config = dict(
    vocab_size=8192,
    init_std_o=0.00424,
    schedule='wsd',
    seq_len=512,
)
MLP neurons of a small language model. Each row is named by its layer, matrix (gate and up: input weights) and neuron, and shows model dimensions 416-543. Each number is 128 + 32 x the weight over its row's rms, rounded and kept within 0 to 255. Numbers have three digits each. A neuron's up and down rows have the sign that makes its largest values positive.
After each neuron's rows is what it responds to, as a language model described it from the Wikipedia text at the highest values.

L5.gate512:134089140157113094079116161106167080139181104108134075111064106117135147112206107183157154106136039102101109187086105210197131140163110124074163124149155081094112096094188121102197113153123097098131132167120097165072111113120163066135209158149122176128073147109119095093073145145142192135142105095099151147166158151157106086164122115143160155139141185118141127125126140133118142152112
L5.up512:138154170105075143153139135063094123149155150139099111123111176124121127138110130090128158169121070181120167141192095058137127189090172097130162080164134156099106127126137129139085159146117153086172095051163105109141131160156143117092105172152085085067099127107128121132129178113140165133143113215133118142099175151124107104110112133139133119127116103135168170111105146145165155152132
Degree and evaluative modifiers

L5.gate1221:120134141157093105144066124129117132097133182150136143140106168105166121084105146086141123162056191117132108121132150178172128125148102147151094172142113132139132144159110058088106110101117064139175074115141154118149144152083187122143086104104135149110139145082115110101117127163125144166103177100139163156123088118151158148178187176174097144136151123151169104075094101102165057141152
L5.up1221:127103154161128215117112146192117126165098088075121119118177131125158156140138087168113075110077167160114128106153113120139146116164079083140130079155146133140168149115130104178139145134149091107111160132129149140134146120108136182110194093106066083089130146137204113096082128119182134147108135137121118126191166205084155083117189151147106077107171121170145087114175170178125146128149
Word-initial verb fragments

L2.gate639:116119121136128085182079148090115080104139138139127137105180156108174149160156111103095112102175130184177154084122111069156150089099101128180146148096072146145117116168101141132100136140108079133075146099103124128134127087097109178203142069142083146089084097097173113162083130161110093133179076130136120092165120118127099108154132177208126110094148084058079087129074160115122121125092
L2.up639:151104141103127170126186128136129126155150122128125139061158129133121110109181097122119135153130153065092138201154099149144130156172138141191183074133104172113119105075088114101107166142141153142145080109131126127192160136137111125171082091101115121163171076098153136087095155145116116169086105156079108078118125185158106126072111131095184091094194122087153169116147122167112082113127
Degree and emphasis words

L4.gate212:128115199218122165079133152069147122107155163114078108123109109112108168145157070200130164169159055129104129130120085126143129155126115081153114121120171081073144111065130103127075126120123166128118146163152101151134050095178084118110130092187083155093171160056122144116125173107173084150136184082125150146133201138159198136203108148174107088098109158128115142123130176094128079149101
L4.up212:106128167175135095157110065138142183166101087134101066084091101194139125141106139122117158120127110143206156157158108157100088079096140111114174140204158117127116140108168215164127134149130106159144118083093107096140136100140124105114120134154166139077060077163130161133183153100147157110075158149173072094123182102160140112126145142136127110072152114151159167179114119129123102188126
Word-start fragments, often "st"

L4.gate1149:205119098127126145222113124164072155151119149146111109159157114147107109085144075111138132136164138077132124170148108155134112141116104154123091176083140091060113165136119090091146104133139144082083162151117127168091086113152121142135210069109118097082112172147156077139103081124166098105108108143125116153151136169101127137143164112109163115164154190147141110088126102177041120152150
L4.up1149:112063157182153093140069110161108142132145119075081158115136135141123132123164105150209182144128104096125194064148123094121155093128138102158176101128150103131106102108095082106090155121129179182191129210182152120112118087128196140131110094089123151129125191092116092103125141188111085152089122090128122094080134134135134123086176138096167149136127071160149097094163144105088099107182
Table header cell separators

L4.gate35:160119159148132092107114083190105059140150160122124098144119189085096095129085152118112165120147110117117150086088143079132167084169163138086072167148178155143125167135121152157120197113137067112137068133177079121114117153180123117176170084096092144096137118068111173119108112137103178115127126119118145135186149101127107122079120119163184109162130131153166137099120145109155165101217
L4.up35:198106153136089064124113119050055155193087112133103108104135213083080144193163136061083138072057178172142182138193132152110099132135171133209109165159128161145132159116095186127149125152084107078124107151132137126143200145141083116137097163096130163096106110117128147153113046130166142081102124098201102181154191095134117133059144132160079158154093130136120157110135153185131120105154
Degree modifiers, word starts

L5.gate201:054118164139177115036123120180200067119196110153134150149158166132119131093119105141172125156082114107126099087107105075105107114134138086136070163108081136133124069106101103134096099157134108206073102141108112127122181121098089094141112114103178149116204120074158136097103181174103160103171144140118115105114145099105109057099146108112119168147126132189141096157144132184068058130126
L5.up201:173181144127154197136133079129069102145166173126132086123145127113130094141152083178089131097171152109090088156190100099150155157205096131090154164124144207136102131151168080115085124103123144196145133162140156125187154139136217137188140132109094093170073186151138147165092096122106128112173106171115163168169140167096115096117082099162104103096114125110087156098148107169108145114183
Separators between paired items

L2.gate68:135155144082112095106138123100098091090140120070063125098109128172094090167130124154173156085125108162151096114151160140159172112123139112177129090086145170178118148164108130083190118121139136138146135142144105198093149126131147118148160112116145150121117139133108137139132114147167109166084058134107167118164157100164148084151067114119194126104154135117096122071142141171068086131146
L2.up68:106132085092154127151175123131207156129121128137116158128179086132172110078166141137169066144073158137088192167133114160089109061158156182155137136131062128135158124159100194128168171103145107142076125111145168102104135156131090141165151136109139096121182088107165121054181155114170164126139127109091088106124152160153140099063194089100109126082092118167132145102121060167118103177173
Table and list delimiters

L2.gate1159:114110132057156142067198127153069091110160225147114130133131114177142122173149092115099099130118148065133083127079113140166091064129130093089176132136108159092091100151107148163093109075110068137171129094132085111107081100091121136113091095101133103122156151086149062082067136158117123117153120135059131139120167134113190166125126122121146167092117118121053102124077107095101078069155
L2.up1159:089118151075133051113069158102115116087076142071120128105077073146142133132173111183115113116117196102140146080097112102157133173144106184107180099105115127159093130193121160094159115068096147141120124100089044164209147144075108131162150122102135140062135095147149134157098143196144124091162054133120147091085118165131103122158173122086124138093164143146089150081071107117082097111158
Verb-start fragments after subjects